Weights of a small transformer language model.
Size: width 192, 9 heads of 32, vocabulary 2048.
Architecture: RMSNorm after each block, rotary positions, no biases in attention or MLP.
Training: 281M tokens, 8576 steps.
MLP neurons of a small language model. Each row is named by its layer, matrix (gate and up: input weights; down: output weights) and neuron, and shows model dimensions 64-191. Each number is 128 + 24 x the weight over its row's rms, rounded and kept within 0 to 255. Numbers have three digits each. A neuron's up and down rows have the sign that makes its largest values positive.
Before each neuron's rows, "fires before" lists the tokens most often just after its 100 highest values on Wikipedia text that the model never trained on.

fires before: "\n", "In", "The"
L9.gate441:134119138163116033129139123127116122131088109149125086126056156110138133125083127121132121151077119160101102109128105136143172122145150109106132133145147151171108197124108123105167109122119126165099130057154125116107096102135133128116134135130098129143129095146167159128121134148128157124118101132129131147095067087148115144105127165148145120114121129135120107169105143127180114126132
L9.up441:165112120105152103114143137151089137185105154154138110138069122147166143144083130115127116149129097170080122127148127096143156111169120126123136120170119145156104172091165102134109078125134129172100110109118102119100126138141153136125114142159124136119121123139160125143147133116136134125138110129137173143093071102166122125116111131147138138133119089119132154143132156165156090154126
L9.down441:147122155107141116153130106128060169167089101131122130110103122172141133071141125144137119137106099145094113099143115045121115132129120116119109128138141147134123122092173125114137087131111117132139136103138082137141170116126135158125152147158134093112126122053123074149180122140118134109157108126138100124133099098106111120111122105130147152126173111114105144157136137080132098136119

fires before: "\n", "-", "The", "A", "==="
L2.gate322:133090172138107128103140144111122149097140111087113092182166124102150147092135124100132127135103135133112131102117087144089140121134164118130134119103101169157115170133125134114146074119124153124146117100147138092116143104118152137154177104128107151099092116151158105140104141182126131123162116096104150123094103124109127117125121147147141125143108134153180112142100111099131146169125
L2.up322:139124172153161104096106140123104147175145151138123124129138116125147160126077136102098085100125138123152124153099121148149147143191105144117134111137126177163114167082126148128084119072110164171107134133107119110130164155153129154126113118144159142124120181137146156124083110096111163131119138155151138136110132122116139121135114140111150181147108180085202106160140117172141103145167
L2.down322:167119110124146091127107146156138116146139153130152128118120083085117148098109138145129076140150125140077141085140127139131140125147165136120119148126162125121106141141144126169144120138107136125136151111168101140142122120142152116113105145182109111118157173131106129111127113119121140172136109133123102125118155105142107136158137164134109124093104150106127151153109172123137069157103

fires before: "\n", " (", " |", " and"
L9.gate342:100160136138116131162150136101111115157103119132143103127090130146081183097130145125082135156130123160149128105103072106136130124142117151113161141110119128125104095110170166149086118083097121122139141112156117114106108084131170125092142135139113129099141126154135163118094110141096147175092128144084116105117115098147132122108151126157142152136099147129126099140070069148137114111078
L9.up342:145162134150142112122140142130159139134125136125095131151126118121141125119184128140118162110146118180132107151137114136150087151126121107134129154105176067141097128116087186156167111103110086145121140109163106149132114136120119107132135141147109117152122107127130121125081063129131137153157096129155112080114134137115106105106077125088114115109081134112116111144108146127162147121146
L9.down342:143094072115120162173126140122142124139136144155154139135154129146168125126173135135103119160137098128146106146130127046155153157130137094160129182144099179101132148123090138118129094137132077126171120143184120111094109140149105177104142132120157126125198139105111120139145127116146150136132167119135073164108141112108111141143131113125137162129129102140137104102146144118108105132161

fires before: "\n", "---|---|---|---|", "-", "op", "b"
L4.gate328:076156121127103093102110099105114124103172105144136108131165073138168099131146143137121109120093210108106118106152111109108139122142085094128148117103106165133112133098093142102137119137127125155098120125110125123186165117086128142170115110101175101121148102112124128146104106155145139125171140129123138085143050101128142151091132154144146137135114147082103158140123072146093128142114
L4.up328:135127130120134107155143099111127077094096109140114101093123126129124122149101117137112120136146112107128127130122102087100155131127109174079096183140090149155098157083175130149095106084122132139152122121115121100068121106102135187094152140128140139121132139139152126126166109124149146117148148094095160069140167121140126174175146126152125168159110117141143071156151121133093098100120
L4.down328:164129118113129106186143086113101191134133106122124154095102156143133131130127133129125086077161154140101130079133172145140130113136120124114115115148154104108107147128124113150101138139145138079122174130161122132126116151136164116137111121086109108141145078120156118128125116129148141136105132137149158140134079128102084180105114104130095125112147145120142164118097148153129108113131

fires before: "%", " |"
L2.gate264:135151150119111100096127130142143130106122120107131107140137144105125160135136105079090096141084132105118118120115091172117167135140162106107106131141071150095107139129128126151053146107105122178105140146142046093138111087141097161132125125136113148149093129108131101129094123142123126147149154149134142091117115123102115111160125129191125127100087163147124141102110093136119114087125
L2.up264:098135078110138118120158091156134098098094147121140132130181096104137109110180130141157074164135163126091149140120115113141142129138132147149112106156171157103160118128182165163109123132127159149134101118132121173079105135145157127103109145086105023117146130118150133105144127098155101139111105118136112119092104149148156157105085129091132152147145153136126100113122136137116112149106
L2.down264:125120175107110113182115131100126137131145162104123119074102118115146137130122107122121145102095137093156098098137138113122131128097122136102160164112108129161173159111090110114123103088084139124132139118114126119113138114123120123199116148140147118150122137143112091168139171126127124164125103138107146078115148152095162076149120098154081128107118076161127158138115149112108158115106

fires before: " |", "%", "s", "a", " m"
L4.gate58:169147124108108107135112143106124095090121097129154151130160122098152095153102096105111158135123131129164114109113114131132131141127088117107148128136106119098144181128133139112090143120096120150150091079101128091127161127107105141141086139116145136124134131105114142141130108112109120141150106153171143090125097128089189102127113129129143153146112104084128089098100083115115098121138
L4.up58:134134022116131129141105102072121144140170138095105086134185112092166115106122099107119128142102128109126165102135110116131110110158141119112134131120136168123122142108126144156069131117085132126098123118105139124091155183097120147106121158150144125100128146135094096124143101132156138151144123139148117142084123086137160144162124121103129116084130120125144106118114095135142126116161
L4.down58:155124163157133118191110131109092172164135125158091138107152117124086115126125174106149150109105109137116137114177165188127125142138145111133125113106135108119132175133081103156115163127119105118142183139145110148123101121130158134133125118132081113135150119127130117143131097130122093142071167125118122118123099108139091137110137118149108151165155124128102174153133142105090181117150

fires before: "-", "\n", " The"
L9.gate447:145128116135117099137151100127131091102105109153150130114066163151117165097109094109133143127108131117079130137098091108154155131098124104140160158147128145117131163109137155136153112097143131133154108087136114129129077154159159104146128124110131098118140116146104081125109145167115126106135103124134133112079104100118080127123120107138157090149142139121138105192119117120153105139105
L9.up447:159139144120117125107134171104090110133135094154149097113128146133145144128167150131099139143071118133088134139129060088166146141108112109151121126127111153109134163116139106130151122070085115116143118121125110103159086131140148162149125193142110099116123125125125105112133139116154109078168092155110151088127104093126122119086107123148159097160140136134135108105150106136139131131120
L9.down447:157142122124137112125109090098060176170123142147120121114113111174133107095127124144105168152061131124130147101120136048143159135088125113084116139142111100048133115118133088130137106131108123131091151109110125096109157171127129151134183149151106122118106147129121120148105147150107135147141164119134127067135074128152147126192143133127125140127143090141127103127142163112131175140118

fires before: " |", " –", "\n", " ", ",", ":"
L5.gate509:088092116185095118154180143114124146109198119139128113102109120136163126137125144099119114164117133106139153147111123111141117147123180111121146150082126141129083119131119149090137142091089132116125154116142109124116076084154151138161118102149115135118141124135103104109123144130091126160151130096072155139099082142095143118135163130157112127128142164134153135183110088099119100119107
L5.up509:075101106094130158147133093150164188106164127138136132131143044109153145130174143125141138130118102152120134126119156138114151157146158157151135157079115135131100132165099109111159115100115139147157127148108104148134164132083137111112117099121142107123153137135128140109137147136080189148145091107158123102085141117126130148118141155138106170117104072160122154124099135143140171144121
L5.down509:087131109131128103114125124130097147162072131162100148162154133088101164136153097126120142130140123141109119138129110113083123137140103112171112175104165148090161092124167131102144164122121127093092143180155145123117161111115110163115165136139096152089143135131116145128157104098145119140110116151124178116094095125103153105137110078154099122144167112150105105135127069108132119124154

fires before: "ed", "ing", "s", "at"
L5.gate365:146126109122142043141155101144087117142116109177112124138112160106108125131132164123135165125112140162143101096175088100118121126151156121093125148134103127097108143097140130176146141091124109095117126150139133142132142161131079145190141152084152127133129126118120151132089122155131142129085174142147116113143092144105150139120126103156161164145120136142139080148105116157126139127118
L5.up365:122101113075134129140130120131121119144120147128099176121092106103163167116122080096161172117156133169143134114142120144150130123147134149139092113131133139117138131095124147103135113114145129106107119131119142140157123162157134098148156195181105109190101106163126101152152099146152133166112157114127109169138187095122130119099137111140111149137161150142079107144125130125160160150164
L5.down365:089103144121150126127073152120110158115140132096094139131126126105126110151165146202131119140160063135101120189106128184117126140149167130148139129102116161102125128132139129118148097127096144087118142202127158142127125070126136143084132107106133137119109094180125123123094131119134118157139095156124134163163117086126105128152129129125124127163148174133162148093139133150099135104145

fires before: "\n", " |", " ("
L5.gate221:110113135129080146149143165119128138114124108101172141169134131138074118108156158073103165136134153168130130142116127149119154146133125152092120131125126121122093119098104139115151128086129116150135119101123079145148073106139147163109139091134183117088109090134166158158124143121097153131094097097144113136087149120135115180109134071111107122136094130128120122154147106130102160125111
L5.up221:175112147145156172172139110158119109097124133120113137120118043100177152127140122112117168124147115124142127120153126135179101131137106121113137138147122075122153135144148127120118096124110118159121110110128158114119096102111120125134085123144132126160137149132122155129097089118175177128113091142120154114176082166100158104169141151141119185143125120178174094096124149118139110139137
L5.down221:125151130115092078157172150083083131140162096137122112086124137118084161114108161098092144106137151110103152124136129079129140102133146084149118127127145098098090137071091138118120143084083137153121133155144136147132142131131105125117125140124108097134177129109158159142126142138146155132125156130123160112111109071102136139121126102111150133131134083121061108104158131103129127117162

fires before: "s", "l", "ing", " di", "\n"
L4.gate385:116124145146109110139101084116087148135134114119123124148092133156155144126100142122143147094139125098122126121130091133117130113090113118125134161103138123138156124113113086154133087088151160117165130109163141076154117069103124117102108080145114140101150081103123119148107151128101142132107138137165115162135099088070139112083153097131139112135089154171085104096132130189123136130138
L4.up385:113144189163137097157110085163118134134127110136147142091112129123115167066086115091136133130156168146139144138132113171120103120148121127126088167144118115111145119130130059121155120115187108119127080128123131123143114089106149118123123125152135144140151155152115097157123144135130122127079123145122085154123114139090155140086131100102129115135140121123122099110137135130177120100135
L4.down385:143118079097163121174116136118100163096141142101109135127154138132158089136181121138105105144163107105116119145154156124110087126126142118175149155116126150116117111104140149084109120159094127119096185121110099123114129185145137123151167157114144136121096103134137123124136128153122136137129098089111121102166154128135129132179176158175100118087132119107157196149126101103110118114135

fires before: "-", "\n"
L5.gate127:135099125082144147112133138137135126164149129132153127137097135160137138150157180109118137148115171138125129161128070081146139137147124116118131157124066150109105141143127146126138081088108106136158114170115172144084087156147166148127112153134145121120144126115161113085135134130146143112127116132127163143099105083150130136112087108150144156171167107135137124111125098095096109148151
L5.up127:142148114116128145140159110128149117108121129112125138071131066144120126094117112139148166104163108100125128140137171154129142129108061109152128084175168096101089133133118101111086151122111147123167162139131117098154130097100100120120126107123156132137133156127115091145112130128094131172112072085126086135127154139126124093135151129100122103099120120149141166172139117089100142131139
L5.down127:124107175084115123085123151142085122181181145143120110160121164142112123128140172095116129164112097124128157145106097122117149109110161123115136130130109146110159132113173117158147097092138103115129073137110114162085114128137154114172149128137098102091145081119128144103145114121135122132162167169130144135133139137125116145124108126107145128193171131110143092087118129183177150152136

fires before: ".", "ne", " |", "n", "min", ","
L5.gate510:139132114144108119102140123162165107077101100142137110149145078156113110132094136113135118117140131168151111115168150130172124127107178184109131122163130106143130110155101168128133175105141124118153131105098121109125110122150122107130118126139102130118141121172127107105119141140105144100138115133130109170174102095122112106151132139156116107123163134117166122120131128180146137152075
L5.up510:124160084132153162104123096135128141104114120119145144115163134166155093150144106107134122166101162152151137137144192156141115126111131128087142169127124129122101147171146161136094136155144132092114132126164093128112145147136100154132112108128082122150147139106119129125142117137144115085187133129146150140150119145143124121137113132148109132109131181086177134140136120160135121157161
L5.down510:163123170105127123124118103114140106137067109143125122100152115093108144111150129158160138122099137103129144175098091092171168132127100167149149116110162127113157100089124112114177115111141083129133172161112151173122127147109113129053106150109167103125104157112097142175146102113149100150123149112122120092125133119121179126116126109131141131147116087113138114077136114116151116138146

fires before: ";", " |", ".", "op", "ri"
L5.gate95:126084144145098162132144120091115119093124124076151144106079104102074148112135121142088116137144114144155116153119155102139112119146140138122126165136073127204126135162124150130117088091121150116138115150129115192117129108120118098167160138151128162148131124101117088169105160112140133140111136087110148113163122147111122142113132141141155138140107134151133103103160114161082137119164
L5.up95:053141122127175134102130172105142147119128160118120163135085135137138105160125104179142163146141123141161128128134137122126127133110146143153121141109094095106140099162137145141141123144089125130105138105149111136122161148156140178146119109171132118120155176128142153118146108131104146100134081130088130110132150133135101122151100174183141127101077136139157126137138134120165119117135
L5.down95:142125147137070111175115078126154160114116127141123072123140099114154150104181127100131143110115129124158133167116124132169132076143102132132153137127077106147126140098137117142175142137123113112137100140130129150102170138110099124121137153113103122110113120123156138090115119143126136147116114127162159130092108105187115119149172085122137154123122119122138137148097102155106134139111

fires before: "%", " |"
L4.gate459:135158155120128114124093118093082123068137094104146105144125129090123147100133134154114112133106161092125082139113133127132098146147123111096144158136077130129163145147167141158104133104170116111144131111111115117144133125124110123150123137156150115104112124119098128136058112159162097140102149172131122098101114124118155137152113127143111136138070175135155122094123116099144121115096
L4.up459:126170163094108133120133123148143136106099138131102111083125130134097168145103130101110103137123126116133114109121134156148164132146082164105119133150134144097123137087109114116086183097117145135103133108164167064087105127122087181138146172105163132137128120140101155128138162141153142141100122150126127083101107092140135159121122094143131154129098122172133110106136125117116145108096
L4.down459:128134146138147149115094142133158084139106116117118096147066139155127109110164112130130174149102108113146143106124077111126104111120142140133158106107120140153126116114138111112219134151099133148106156164071106141122159120132122120157118115120102136126159092143104168109091134123157151157126140140110167139107130185110138105147101116135075109141117091140123097110140156104167101124105

fires before: " |", ".", "–", "al"
L5.gate24:107152100152121140117111143093146125105175102138140150136129073117134107159117151150099150142126124119115117166154135088121159145166131183120169146162096114104113190142091153177101158127140153112143138111129121122149141165137151090156113143118129128148127085092118098175121132118107138123128122109170168106100110128120100116134116122166103103112081161141183121141139133154130137117096
L5.up24:112157171105130172119080142146179145114124092147114129159149153138097115150090101130113143163118133159161158126149127094138148108121157143133097179138116128121094111098156146139107114141101121091117182138108130095104122148176119110161096143161125105108141094156079089120148128087081129132133113112111163099122161109147123102145129110149114134124150135119104168112115135142115155131110
L5.down24:141139097160144136180177136124131136138107130103152087110114144082074106166173132181105124122112160115098131132145118084147176089075138151144165120140137108153153095109143080137138138125138093139110126150098121120118144137129128127113143142107133148148139140089115156104152120097159116148106135128122134135175150126101137142118167118104157154127120108143150114172149094141138154093137

fires before: "ed", "ent", " the", " to", " a", " that"
L9.gate195:111121129097131127148131121134140135146139103126146097160117226109081166129145163093102125105068128136176121103137088142163110129127140152100153081128146143101145156110129154144149141128161141114124115128114138147087130151186168123144103114109107084106166109140166135116084145135126138107161144130161143144147128120138134156133106164131116124127138131130092116116107134150171107123119
L9.up195:156142145114106111090114110142184159090105097191156133124103134149123140110148098089153125128091105129124145144112119123160098113110123130098120157093130098138119172094088142142081144153180128075103124129162152081132085132127161135118156116129141163160120137166096143126155128124119130149122119123122118123142113126172189113146120144100147095142133116088123113069068096138128119131162
L9.down195:131129130122138172112084139119075129144182118085117124133130170108136084114118106129128115147167111167174149137144114133113102106119165094148143066145147122113168117138115128140176139085083131133102108140077131178108159142110129152168109146128100124098113107110164092079133130098104094136108163122102135112129101154152087126087132133166145141122149156144118124146156165149149130152130

fires before: " |", ".", ")", ","
L3.gate154:140074109137132057091166163132077106142183110116134118135140107122173121105094128125071137146121108172151131118165120141119146143115148111138139147128104102112124140138118122121162098155117143123162153098119075105129118077119079130163112152127130137107143123129110127161124147120155103142156128128122123079093096113097140131155129115150108127109132144084156128151109135150146134073151
L3.up154:162161116133142166110157132111126133094135120106120081132145099166168141107161127109098087152148133150103142146145123131126138148152128170104121135127134111082148128100117119106089121150165139129089159172139087127144134094079130111155119115138171133126104105135140094136103122094101127107197146144133116099165155119138135185150110123145147158116125120138106112163090127145121117152158
L3.down154:102153148163129126159143119187116109138141130114122082150124139087104162147064100145102163143102161080156114153111124069147131107146125154150185142129138178121145116155114130126145128121107093157147120136127130133124135162094097138152105136125117132121153147133096123171128097141073157148099108149117079124128129163117142121154145110114131096091103146129136163119149117089122130128105

fires before: " |", ",", ".", "\n", " "
L2.gate364:123117102091125120151129140113127123140110073110173101117126096152191123114106137134119108105173114139127165096092085117127158126097159152105134152099152149111129119102141129152096118074141119141080091134107093111149068097149130131094106127080125155074139125141128101136130127153105138122126146114093157130119121138107154123096123126132150117166126139064097121120142129148085114099097
L2.up364:144126168126117142137124137123131085099107116130105169104093107110112167188138082099109140114132126159131140147079143137122147123113139100136099135173119132102121118124118092179069100088148111133079160139106099108106122063111125095141123106127119110138113143128101149110115097144147159132122172127130094118131102126131159119139167134115143151159108156158132120124120123122164136084145
L2.down364:086145136118180101147112112092139187100132148121149130142132095142147130169148123092137077137109101187107146126116126101130116131132121132148124121114163125102130146084127139136138130120068181087091116126131135137152099110140135143151144148091114114126104151090139100164132093120117133146137131113098123095130134117122113127105107147078129152149158103114125147095125124131139090134136

fires before: " of", "ic", "y", "ner", "s", " as"
L8.gate455:157145121148136141134165098093177142142108117168160098124148147079143148106158096136108130127112125143127103124119109156113097123094107135095164120148102138130174113091108095113109152117109117147158147170152136143124129101092176114110148147156126106086124126128105170121124148170094143097139119121117123124097115096178101137129112110175169103133158125145109083136124098166149114079109
L8.up455:127078146120099163120101129108178134108128176139107141110101129121189117151130110131130087155100178129119095158092125059115097122139144124106163108143152115162134092126073149124159126126139136159142133123140154149124156120113123097156165114141114126126104111180134151116159120142133123120144127126139099173191114102172124150092105094116126097133146103115106127114127126132122127102095
L8.down455:138150133157179109095154049142135202153118110146160123151170108112173090133181155181117154114110115127119153152134137103084118162091114107135159114104135125131161139092119131122122135093134149139108148145114119131093119115110091142105113139174118175102104142120173109123135162132124121090149093112143139120161111153147137124125143120139131141139173130111099162116162133126122165100123

fires before: "|", "-", "\n"
L8.gate266:152083154115144127111167144141111120159143113173123100078105168140140150108111127099103114155102119142077129139145116118140158140114158102094142133161111165133126182087142120085096106115109121106102135131101085146134128114124112102100112116123142115138111072143097163144168155121090106138140122113134152153110097092135106088146125097138136114146137137153109121104126108143146129114125
L8.up266:155113135155129141084110142153145100127142091167128117107141126122183106178146144113098109115131170116094145140106119085130145173125132132180136134159096133124135066096129076101137105138177129121129107132135105123158112110128106115131092142062154122105125129148149104132141121102171130139127113162132111138129119150145105137149125092138126130178118129116141128125144095121130095154146
L8.down266:107172133121089138117145107139072147156122132149148122132120119190104117077130140121115123119115131126092125137121131057158143132110131115101137139113136118156125129093132136117115123114136111100133110088128123095126125147121151161190121126152123129142127173092131108120151137114128123104144144125136181155124114061107138120087126154125120126138155106170102093098157114131104125135109

fires before: "\n", "---|---|---|---|", "D", "P", "C", "M"
L2.gate46:135132106095135107107149119114137108112130148106130141160123109136172133145158115133116102102112120142141108102136121098147152138148130134120127106103130116096110163117182191190139119106129110145165157121146122106147074122119174169137116152097140137170170128139077162137141161063098158122116156136088124192162099097114120146122121137153131123123083144154149145171123127148127118163116
L2.up46:132122147100126155114136137131171112082132099109129087100110127128152126150114135120148160119100164096153134111103147161131166133160159104140117120152073170160138128137106157145159110133083101135141129124107136094101149122104156164133095120120098125150140119124125128130100147105115088104118148115099146077162141125146102120181106147119151132142141120134132075175153132160088127149144
L2.down46:128147137132124139150071106103125138141151106104087136154122115100105149124152149147129115153133097137154124154150143088135099119087117196104116160158132143132104167140154107122116180147163156133143141134160119156158164117143075108128108122110175139124082130127124131129168118140131136149112114116170129159112110122125123097105151100091106136106096137129110154128142109113139151133092

fires before: " that", " in", " \"", " the", " ", " it"
L9.gate225:104167126144150114175125129137118144097111109157124104154092196111092142127162093112145081114083119151118144154114109123131127142090199150110116139112172123136113126086111087122152106101114115143095098119137108141093098106099147118176118140100119142098089105154112148125089144131108112131109127100127158081107115121146128112169140159129205134119147144117110108111148112129107131118122
L9.up225:139085137139113126133106121106119124166134087122150141110127188152123136123102166098146114111124123166108080093128089113140123127139135131098110090134111116105150124089117125092142120149135143141126055156133126107135040140136146115148128145140107174125075087149117139107088114133170068146115128110121136147124127076143137143093093109132125103153080122128116157142117127173145066129098
L9.down225:173124133128117107152136103124090126131093095103121112101149082123127102140159113166133145146107126160089139104125133096136103115062176116081149115129145125074141105064143147169110110134129118122133175114135119155120155118106103125155112113129137107123161176127130130132121160132153121145125145080120113122130091178128135090127112140157163131132152131116169118093119156155110138150102

fires before: "\n", "-", "|", "---|---|---|---|", "ite", "aff"
L8.gate226:139092096147128105081163124121122127120142132160139114132102124137117107125087158096087085122114183146108160116144102116147125143117131120118154125116096174138135131085139132134141131128101124112149124109095109115140137114121150140118168181144120111107126121120088183087135120114118132122135150108161161161129127083120132152091118093148157170123107151105131093159085140164112128134146
L8.up226:182112135128123121105131119164120147174126132158164113113138116137134095163113149141120113148201161115133116088137174155119122107130090099114124133157131140154083145133147165086092135141140145149149121189163088079118140129098111140076102124153118066122132139146143125152116111091129114111106158091091122151128117129132167112159108106127125136164103103171126119149146130147126135099166
L8.down226:119125163134112171134120146131104109148108124164150129147101147123156114149092146125171152126135114089098152121168107131138167103143111105119150143130130123135131139125143141106133167123147072134143126116153139172069113168093120083151090139152171108104129124171159144143136136181137097142160122114115112176137091125100096141125136160157084143123136136133101112131151152113136060134104

fires before: "\n", "---|---|---|---|", "gu"
L2.gate73:123085131099098137179158154141162147132136083128154128124130109119112130096082155101074102085077116125102129143112142142136146126130111102137168130141077143165132144149122123145122100093118113119147146145095085161120132122140149145115102145115148131131168074085176119111088122129135133112149117143134102161143119105156113139092142136206142141167140150095153103121152091139114128170111
L2.up73:148122186149101131132166109111101128197090112142116168103138137158129142178110132097137162091140146108114143143178126119129112160089153144105136093143083131138118103154115099147120149119143147169162176111100104107104152145155126153113121148058180124103126129093144121161110144145124157135135153171098155138097137131096127133093178157135136143122109117122157138116129158118139086143124
L2.down73:143143130138147126161129124158142145105124134095146113126103129125121139135142120141156124098165096122128164128106100086115148109111107099123086065095135114098060142077125111109133136123111136123126153116144098107146102101101124106136067081156132142150145149187126108140085117110164136115139122112134106158121093142110103109166163125128129122106138113130129163127107131117141110091150

fires before: "%", " |", "."
L2.gate9:144153133118114111126137125133117125142172132125113147162139148135139121151117091135121094109076124164141119171104124106117132137133106103117114133132143140141110164145111120109114093081120140156118129114120099106080122111115175154124123142112077123152119130133163118133148168161137126103116098140161113105130064092126125140090102177158127176103117179138182105137127117135122099096087
L2.up9:157150130126122133082120136165151097084108128143132121122112153078116066096161134099135134096131146136135115172147113130135164132134113135116129125134157104089153132133153108128086122130175125118066138141131094151136156138138108090178105144131135085104114137129142156150074063143118116186153122083139159093145117126158130167119101123140110126147119093099168105121121142096127154113094
L2.down9:107135168151130141133145117084130159186151185115128105165111116123109151122102082139145102062079092109137112114093130148118141151141149135133149130104103129146143157107142134104123121134144127089193145158090101095064119122099142158094148139130129130151142144125138127122131162079172137090087116148160096132110128093142105113113157103112128105099133164153167117153103126118161129124163

fires before: "ed", " the", "ing", "s", "n", "d"
L4.gate83:117141129155113098142149110136117154103133103100162112153123155154133087160138137101127166137114141140150118099123099138142116121149155122122166107138123147130160176111137145143156110125131143108112150143078101112087107105159129115118114142123133135156110080140129122099110155122137101138140150149148171137168121131121165149107081103158124119136129145171123109111149167142073113131108
L4.up83:149119127098089147141140158151138087117099137189130103119122159113096139136129149155142122196101101138144119129109096152114092119131171154126126112101152120115116104113129103138181139126113121100117149145155140136134124166123123121145122165093148122140129159160124135140117132138093134148095107167118139131131111188141105092174084146084080091120130155114110142109169160115099121112138
L4.down83:155145171108151089104117142120124127144161134123126135129135148142141096106121084157117121095137133127126124113157165105138109120136128162136112132096111095138160139150163146131094171117167156092139131109107123148104140142160175128138091133100138136153116129107173140130083141129157154117084164127149137137146127116164130176138068119176148108126134166163164158086136131132174132157140

fires before: " |", " as", " ", " &", "mb"
L3.gate122:114101148162116124084077157138116103119148130106117141138134126115133152156133178085112101169119143173138105131156099113157148130131154165127105160121112146137133131138186148146142103084176098130175143110123129126137109104134091149142114126123111112138119139105141125149109138097129133153118119153141066103172090182126154149150139112179126153169128156152127089137107206120149131140105
L3.up122:104103115180148122148166177126119087144134155127158142122151155098136112152153124087106115135125128154127106120120114089144130117120182110110119108094129149127154147119167128122127130091136094142079096116115109137134142174156123068102106107096149119146102158091161096121175117156112094091160112116128144115132125115128133141159070146153153108151107123132124093111114145155106139141108
L3.down122:110149129146130138135087100137144134126169140133115091124104110163124146108115107120101142095131133123130136153148162154140126163156099117120128102149111146135122122123124129134139059131118176149128138100164116085113124083131154169149120138114105154171180124164133106152130159092135143159098135106104126136090131128129124115133175116121089118124127150161140146141096153080158129126095

fires before: "1", "i", "0", "2", "r"
L4.gate430:137120077120125097166125134141100148140155135118145132170150112166177092116128146129116138100135115102130165166119124118115102125118116131104152165083145142081129140135158090120134154145133135119063131123105135151181132097113125120126104108142129163094121133123087138165117110140160153123166130101125144124115106087115132093157124104113162149160102116119093115126110144161109135102105
L4.up430:145128141152133133138159083126131127123092107092110160138152115127191154127148123146106142143118117097165160107102128155089119141135107113110162107121107137104152115118161120107113160141159122132070155151148121132130125122112130115149138103092104170121170154132123130087100137160155119100140085106119144108127131106123109137112141152127104148142130121150112104119142130101143110089173
L4.down430:139123124133163128171126136109130131136145155157143135128121173163107089123153159123122106132131130106170159154155165151129176109139115169113134119085165165129087102115085108122161141143129106161132129156119113146156146114129081109139147108152155127122131129110166140152119115116095133137144102140126142073111169071137147113167107117139120161090131128103085116148091164117164131106082

fires before: "s", "ed", "d", "es"
L9.gate42:139147148097146115138153186122123107151110112074146118159128177101131151169165126086094140111106121138131147118128109165155137156141150115079147122108135131160104103139105089157123137102133104103101102111088136136131108146158135082130102139119126128102109105143154138127093137135126145122163124135140116110149095073104170167169110166112139096148140150164125122109132118148120134143128
L9.up42:124135137137122142133120184117097082155065122156109147131130166145142148105136103116114146140155139164156151111101079146149063108146163133118103128101118150100139144117110122144165093169110116112125106167137161151126094128115160097179143125064159124146088137110131129128129107137158079137090108102124111115121111131111129126143108152078178135098126118138107155104141143123100125122093
L9.down42:146126164148101110131116131128106131124133171106114153116152102144128102145152117154106102141115138149144093092154182138094089135145126141151114145123149131129109097135119140124108125133110164093144151143143170135113113120150158135153124140123134148125150109100104089168106118103116100108089151097106156101120154133120119180104109115161135110115133121130119147142160134138107143160098

fires before: "ed", "s", "d", "ing"
L4.gate59:152109108111093140146130148145084112150111101068132100131114153167130091079118082110141199119096166134149131108144052092175111150143114108136113126106156150163101145125156136119139117139162131066077108110116126114109153141182157137152107132096119146159146088131113142088091138096136141163134152158149135118124102108114138126093148129107114094151123079137117126107129130124126083136148
L4.up59:135111158151140115139107116152159105147146120119117137155149099100154122116128133108153165110138155116152104115129135166135123108102132110138113154137120086166083145144156141096178122182131150106151148104163136144123102147120145098126156123082174127134141121150093132157135113138100151136166128121134088139102134133095129152089130109144088077154190144147141145118191112142122133120133
L4.down59:137164120128158109159150148188171125102145110178139108124151059185110108091110135133126096131158111186139117153144172096117096124110178122096099150106114103124160129140109131109135115121158122132086120152097123155123165137153189133093098100149124147145139108153128101139132083121118136146141109141097160149191115105126129141159106159116138132140110132135148160132148087137092104145135

fires before: "-", "\n", "."
L9.gate453:101095152153119156119117163139128079137122086157096169114098099122106130127108127092124129117136147152117079114115087148142171181116136136079120118144133144138091129119128180151084080120134147138094132152120104119129088073151145112127141155121116114082109106149134144123125120127183153160086111109132121154092126082109128123109140133160126145172106174150154092130122093158102111131120
L9.up453:113122086096129146125086115136128160175143134126094147132164110079096088128119122109080118121140132089151126099156147086201125112122092126074141126115142159100128137128117149132122109123160114117120139154082113143113087118106123116115139123142135056125175088101127134123160171155145116150130114121139167132156112137135116126094154149093116115123122116124148082122103106139085132128137
L9.down453:111115132132115160121145116091108097146098108132142116099137140125133106101119154055110134093149073131116164173129116090170117127104105143186134118127096121090124113114183126122116130095132134111109103105116123129139158098156107094148122112140127129115119135116153137133125156167143116101103132126096146137111079088118129075117126097154103115134146095151113101078119121175102138104131